MLP neurons of a small language model. Each row is named by its layer, matrix (up: input weights) and neuron, and shows model dimensions 224-319. Each number is 200 + 40 x the weight over its row's rms, rounded and kept within 0 to 999.
Before each neuron's rows, "fires on" lists the tokens most often at its 100 highest values on Wikipedia text that the model never trained on.

fires on: "-", " -", " In", " in"
L7.up795,224,210,179,170,172,174,210,263,170,176,126,104,160,224,176,214,164,194,119,117,246,225,149,170,168,184,211,142,179,273,232,140,224,137,186,132,228,228,213,220,205,311,178,266,179,150,236,212,211,179,176,228,184,159,206,270,178,235,203,199,173,175,175,218,144,207,169,232,228,149,133,147,195,195,270,144,167,171,243,217,105,157,243,204,214,169,200,167,134,237,290,275,167,231,153,156

fires on: " c", "ic", "ec", "nic", " enc", "c"
L7.up1700,170,256,203,241,206,169,199,159,194,149,174,178,192,175,215,187,206,200,179,181,209,191,209,266,261,235,209,148,192,156,142,223,185,192,259,241,205,270,158,164,201,171,184,209,209,245,152,192,190,174,129,225,208,181,193,239,193,138,170,243,230,202,238,197,193,216,204,221,205,226,307,225,301,248,176,184,282,254,269,202,254,236,215,224,182,242,200,221,245,145,171,193,140,164,189,245

fires on: " that", " of", " to", " Who"
L7.up1239,313,259,164,238,214,129,159,216,197,219,120,200,168,267,173,181,185,243,174,120,186,212,161,224,225,188,201,129,195,222,288,144,201,254,239,195,184,243,227,223,199,130,212,264,182,181,238,216,225,252,143,290,178,162,192,228,188,172,158,153,214,235,243,159,243,218,269,174,186,170,194,185,240,231,212,232,203,201,256,203,201,153,194,235,145,234,199,223,199,307,199,136,207,170,257,152

fires on: " ===\n", " ===\n\n", "===\n", "===\n\n", "====", " ==\n\n"
L2.up402,151,152,244,248,167,232,144,210,177,186,147,178,179,255,166,172,207,196,112,219,219,212,237,181,233,220,192,170,200,179,218,229,155,222,164,179,207,179,217,140,273,215,203,260,258,196,218,192,201,158,247,131,228,162,133,221,224,138,182,170,200,139,195,107,232,103,237,167,254,182,228,137,163,111,211,253,250,229,178,145,181,299,171,181,172,152,189,162,190,219,195,178,296,262,185,236

fires on: " (", " had", " has", " for", ":", " have"
L7.up1105,186,172,254,252,126,225,212,221,168,204,185,214,242,176,184,270,183,143,191,232,126,133,263,157,184,228,178,216,191,273,197,203,141,171,135,176,247,221,239,150,170,183,147,227,203,151,207,160,200,156,213,138,147,154,214,221,179,211,241,203,201,154,227,224,187,234,182,223,232,152,145,213,227,186,208,181,185,113,202,222,170,231,197,240,153,285,113,183,222,220,180,238,256,172,256,127

fires on: " B", " both", " two", " Type", " such"
L2.up2047,163,203,259,215,272,172,166,254,241,99,219,180,253,177,189,193,152,163,183,176,203,181,143,119,251,145,200,188,226,171,172,273,154,214,210,212,130,248,165,186,141,191,238,279,268,176,194,276,181,253,253,173,167,211,199,150,203,245,201,195,146,250,223,289,243,237,188,248,220,224,216,130,201,175,119,201,134,284,258,258,204,231,187,251,208,204,127,213,203,217,219,188,196,158,187,189

fires on: "ive", "ly", "ally", "ift", "ically", "row"
L2.up582,256,181,259,164,164,166,148,195,170,215,113,159,135,173,159,271,172,185,180,229,192,185,113,239,170,236,121,243,191,176,148,226,263,136,200,187,180,225,193,162,207,206,178,185,261,169,209,180,257,178,174,172,140,249,156,219,199,160,152,224,243,226,179,179,247,173,209,259,237,161,243,201,227,184,230,239,173,131,262,187,269,181,197,128,166,163,190,185,178,192,182,242,295,162,197,163

fires on: " |\n"
L2.up1591,189,163,182,152,215,188,237,203,203,268,141,219,197,184,214,225,170,274,210,197,244,188,146,159,223,228,220,150,206,188,247,191,206,219,222,199,204,235,156,191,253,150,207,185,189,292,167,197,212,147,162,276,174,158,185,223,174,166,153,199,152,205,205,210,179,273,215,212,180,140,153,203,197,251,185,252,178,157,268,210,99,150,190,188,298,221,200,153,155,199,202,199,262,210,200,231

fires on: " has", " have", ".", " had", " need"
L7.up427,226,175,206,215,173,157,160,222,228,205,239,191,209,173,240,218,174,205,222,259,179,194,157,228,163,211,180,247,152,200,194,215,224,196,204,233,221,178,212,203,189,149,133,232,224,260,213,208,201,130,157,235,92,246,169,148,227,224,230,160,157,188,231,217,261,238,166,101,252,140,144,205,232,177,234,194,118,271,210,244,92,174,152,240,200,202,139,223,212,163,125,174,257,183,257,143

fires on: " then", " ex", " Shot", " transferred", " post"
L2.up1787,157,182,187,193,175,211,239,236,247,170,165,197,249,233,133,187,185,222,133,106,167,214,239,264,220,198,182,192,171,177,156,132,172,205,296,196,220,150,159,194,206,203,189,207,205,178,268,234,170,189,182,197,219,204,221,116,305,203,230,185,226,199,251,108,187,153,224,189,193,247,242,162,216,161,175,233,217,210,265,139,207,263,161,166,250,239,152,246,212,207,145,251,206,253,192,194

fires on: " H", "i", " l", " ·", "-n", "h"
L7.up508,209,68,168,268,178,136,238,163,149,178,179,225,192,160,214,148,176,210,220,199,161,147,167,181,190,214,208,234,181,126,216,208,153,190,135,185,198,246,180,174,212,171,228,181,194,275,195,228,136,211,303,187,199,214,239,196,194,176,160,230,243,181,173,251,195,194,228,195,229,167,156,211,165,220,197,177,229,196,176,183,161,209,196,173,157,220,168,183,233,208,204,149,155,185,255,271

fires on: "ic", "ial", "atic", " sexual", "ographic"
L2.up960,178,150,195,220,260,153,258,245,197,206,87,193,213,151,216,173,211,235,213,179,209,110,206,197,252,234,237,116,209,177,185,173,178,140,205,178,206,215,201,199,294,163,150,163,261,236,254,214,183,179,190,163,221,182,184,252,205,102,290,131,183,231,215,216,262,169,173,158,293,153,205,178,195,212,162,219,156,223,71,182,223,160,214,182,138,167,181,272,168,217,212,214,181,220,179,202

fires on: " J", " e", " Division", " Label", " District", " office"
L2.up988,156,202,190,232,192,219,168,170,294,211,228,198,208,277,241,178,192,212,191,210,170,228,204,207,251,170,195,135,134,232,94,170,157,208,225,195,183,190,164,169,204,231,270,301,206,166,170,204,284,162,243,184,179,210,230,198,198,243,142,162,168,166,76,197,154,180,198,128,140,200,231,161,162,151,176,287,246,134,112,261,215,245,179,191,239,150,172,187,245,182,196,145,213,260,187,247

fires on: " well", " addition", "\n\n", " along", " response"
L2.up723,221,204,193,240,185,174,224,189,204,216,298,223,281,211,295,168,262,232,168,193,181,241,281,149,180,253,218,246,140,254,220,257,210,219,172,184,252,176,152,194,236,165,181,168,236,148,202,220,163,132,225,185,221,212,197,204,179,194,152,237,230,195,260,131,193,214,177,178,184,218,197,223,191,205,161,203,156,237,212,174,182,187,196,195,200,177,256,187,232,139,235,248,196,298,216,213

fires on: " who", " which", " that"
L7.up1928,197,246,207,253,222,162,191,200,203,186,245,261,233,214,182,253,254,225,205,189,159,196,245,117,288,223,181,155,214,257,236,175,122,206,291,245,194,259,212,210,253,135,175,226,183,251,210,177,208,269,235,203,183,195,217,156,148,144,276,136,146,277,156,186,249,195,228,228,178,222,130,208,203,152,203,201,165,267,185,218,140,193,227,189,188,308,203,230,217,208,244,234,237,167,186,141

fires on: "–", "in", " in", "a", " In", "and"
L7.up1862,161,216,171,227,254,153,136,180,223,129,167,252,214,228,157,151,229,224,235,195,183,212,220,131,194,207,295,232,258,180,271,151,175,198,185,140,246,287,209,212,209,273,183,115,227,252,172,232,245,200,229,214,176,230,239,225,272,235,160,160,217,216,233,251,205,210,167,196,196,210,162,212,184,179,218,138,169,135,235,241,213,200,184,207,197,211,177,133,139,259,274,193,207,308,156,169

fires on: " who", " that", " which", ")", " to"
L7.up1574,248,277,183,190,170,202,297,204,187,163,191,159,151,208,181,185,252,222,221,258,250,176,202,118,166,185,179,216,163,100,240,243,182,186,181,229,72,209,215,219,209,171,223,220,210,196,128,155,126,243,255,170,198,199,133,126,119,193,206,157,209,228,229,176,166,192,203,213,250,199,180,184,209,206,217,165,164,184,200,228,183,181,238,241,157,297,231,191,145,178,247,218,261,219,169,188

fires on: "-", ":", "=", ",", ".", "\n\n"
L7.up1852,232,215,238,144,189,161,192,247,152,194,136,210,189,172,266,171,240,157,252,253,142,121,170,143,166,211,158,179,149,225,158,292,211,167,192,190,199,209,189,204,250,197,281,133,235,201,254,136,174,216,162,192,145,197,176,162,180,177,169,200,220,159,242,193,208,170,248,203,187,231,218,187,221,230,179,247,203,199,152,194,124,297,256,119,204,195,213,295,191,220,219,188,166,213,237,139

fires on: " by", " to", " at", " board", " president", " Council"
L7.up2014,212,183,207,133,177,152,176,208,238,231,254,282,230,191,225,195,251,215,130,234,175,331,141,212,212,153,197,225,229,208,217,226,195,275,190,197,177,176,209,215,157,189,130,184,148,238,128,214,233,187,249,189,264,234,142,101,234,188,188,153,224,188,208,260,241,160,120,139,211,144,184,234,158,187,231,107,269,186,170,161,202,286,227,177,188,287,227,229,276,159,186,223,176,194,236,159

fires on: ".", "y"
L7.up1426,189,208,253,182,179,222,192,253,152,225,96,199,170,223,148,192,168,233,149,255,187,177,142,189,210,198,220,208,243,233,127,186,267,220,193,221,191,252,178,193,351,271,249,214,159,186,234,172,192,236,263,223,178,197,212,156,230,184,186,186,226,238,220,250,209,171,173,225,175,214,201,175,180,152,111,205,213,157,162,208,271,210,169,237,152,210,231,210,169,224,243,202,195,165,309,181

fires on: " ==\n\n", " ===\n\n", "==\n\n", " ==\n", "===\n\n", " ===\n"
L2.up281,144,166,252,224,191,224,181,221,182,233,245,160,132,199,194,196,241,194,139,78,200,244,221,130,259,247,282,223,201,253,282,192,251,181,175,180,227,202,178,177,153,216,225,241,181,118,234,175,204,148,159,211,195,210,234,254,198,181,201,192,268,240,97,188,216,198,187,92,190,226,183,170,171,168,235,201,221,237,184,210,134,308,175,244,228,227,210,219,174,101,208,240,222,236,195,224

fires on: "/", " |\n", " .", " requirements", " for"
L2.up893,188,229,193,204,189,194,274,214,128,203,172,215,150,195,218,190,300,264,145,208,193,203,206,159,227,230,218,147,247,170,186,237,143,268,267,207,155,194,199,163,215,204,219,134,237,209,243,208,116,202,244,215,261,182,173,202,222,167,185,217,192,217,187,192,234,247,206,128,165,190,164,250,121,216,225,187,198,181,224,159,201,158,225,189,234,219,152,215,195,158,134,193,239,203,185,192

fires on: "G", " G", "D", " e", " b", "J"
L2.up1910,156,142,176,151,207,184,205,167,243,195,138,207,171,238,184,174,208,222,225,96,124,121,194,239,168,101,206,191,162,153,200,240,195,218,171,195,180,283,209,205,177,183,187,185,142,217,200,173,171,231,208,232,220,186,185,264,235,203,202,212,176,220,179,241,100,218,169,215,191,172,176,82,219,151,208,238,243,196,150,143,244,182,186,261,181,165,242,222,153,200,215,242,170,192,228,178

fires on: " an", " Me", ",", "p", "An", " United"
L7.up1902,217,208,185,157,248,237,166,227,189,244,242,243,180,139,216,187,185,216,98,149,198,280,227,163,214,193,201,264,292,163,235,257,185,209,136,145,192,205,211,264,157,172,238,172,188,162,166,185,161,274,158,229,187,183,229,193,150,224,296,135,195,143,214,195,183,192,174,202,184,184,204,259,165,216,219,199,170,153,167,186,148,197,176,76,160,230,279,240,225,281,157,233,164,224,280,215

fires on: " in", " by", " for", " to", " on", ")"
L7.up34,232,217,60,219,223,123,146,140,252,211,197,184,254,186,170,213,194,179,173,165,207,199,233,145,211,183,196,191,206,209,181,316,182,288,195,139,206,152,208,197,201,204,55,175,258,221,228,159,169,228,240,186,206,192,183,172,259,160,135,167,215,173,181,250,192,98,175,203,190,200,195,181,221,121,211,159,195,183,245,198,84,220,167,196,225,179,196,125,219,153,163,207,205,277,221,235

fires on: "fer", "'t", "ative", "ase", "ious", "ations"
L2.up1889,236,135,248,154,222,165,222,217,234,174,196,240,234,221,124,161,167,165,223,219,133,196,195,184,152,234,126,186,171,283,189,199,219,184,183,198,197,149,185,162,215,223,249,276,197,170,213,226,148,293,161,232,236,201,164,182,206,181,183,212,227,196,187,210,181,144,130,171,209,175,234,175,186,213,205,219,165,195,224,168,169,189,231,161,251,244,99,193,256,169,222,268,174,226,176,211

fires on: "==\n", "Since", " When", " previously"
L2.up864,215,195,222,253,204,171,170,145,163,207,174,195,200,214,117,167,220,183,188,125,201,245,253,213,199,203,169,173,271,210,209,219,222,200,186,178,179,154,190,246,186,151,133,228,204,236,178,153,241,180,247,190,215,225,279,163,217,171,213,178,208,155,126,222,208,172,222,194,235,182,197,277,214,179,258,178,214,254,165,244,124,246,182,199,138,230,192,101,178,195,104,185,253,206,203,175

fires on: "==\n", "===\n", " ===\n", " ==\n", " "
L7.up2039,205,246,182,290,195,173,177,215,232,227,246,233,283,166,207,268,217,207,119,167,225,197,264,213,226,266,164,220,154,158,192,194,218,196,116,149,229,234,160,286,194,218,246,228,178,179,212,146,203,226,181,211,232,178,158,165,208,165,185,189,192,201,255,186,162,155,161,133,223,197,212,139,219,149,214,244,242,155,193,246,147,225,181,288,200,203,173,206,123,201,194,197,206,271,213,236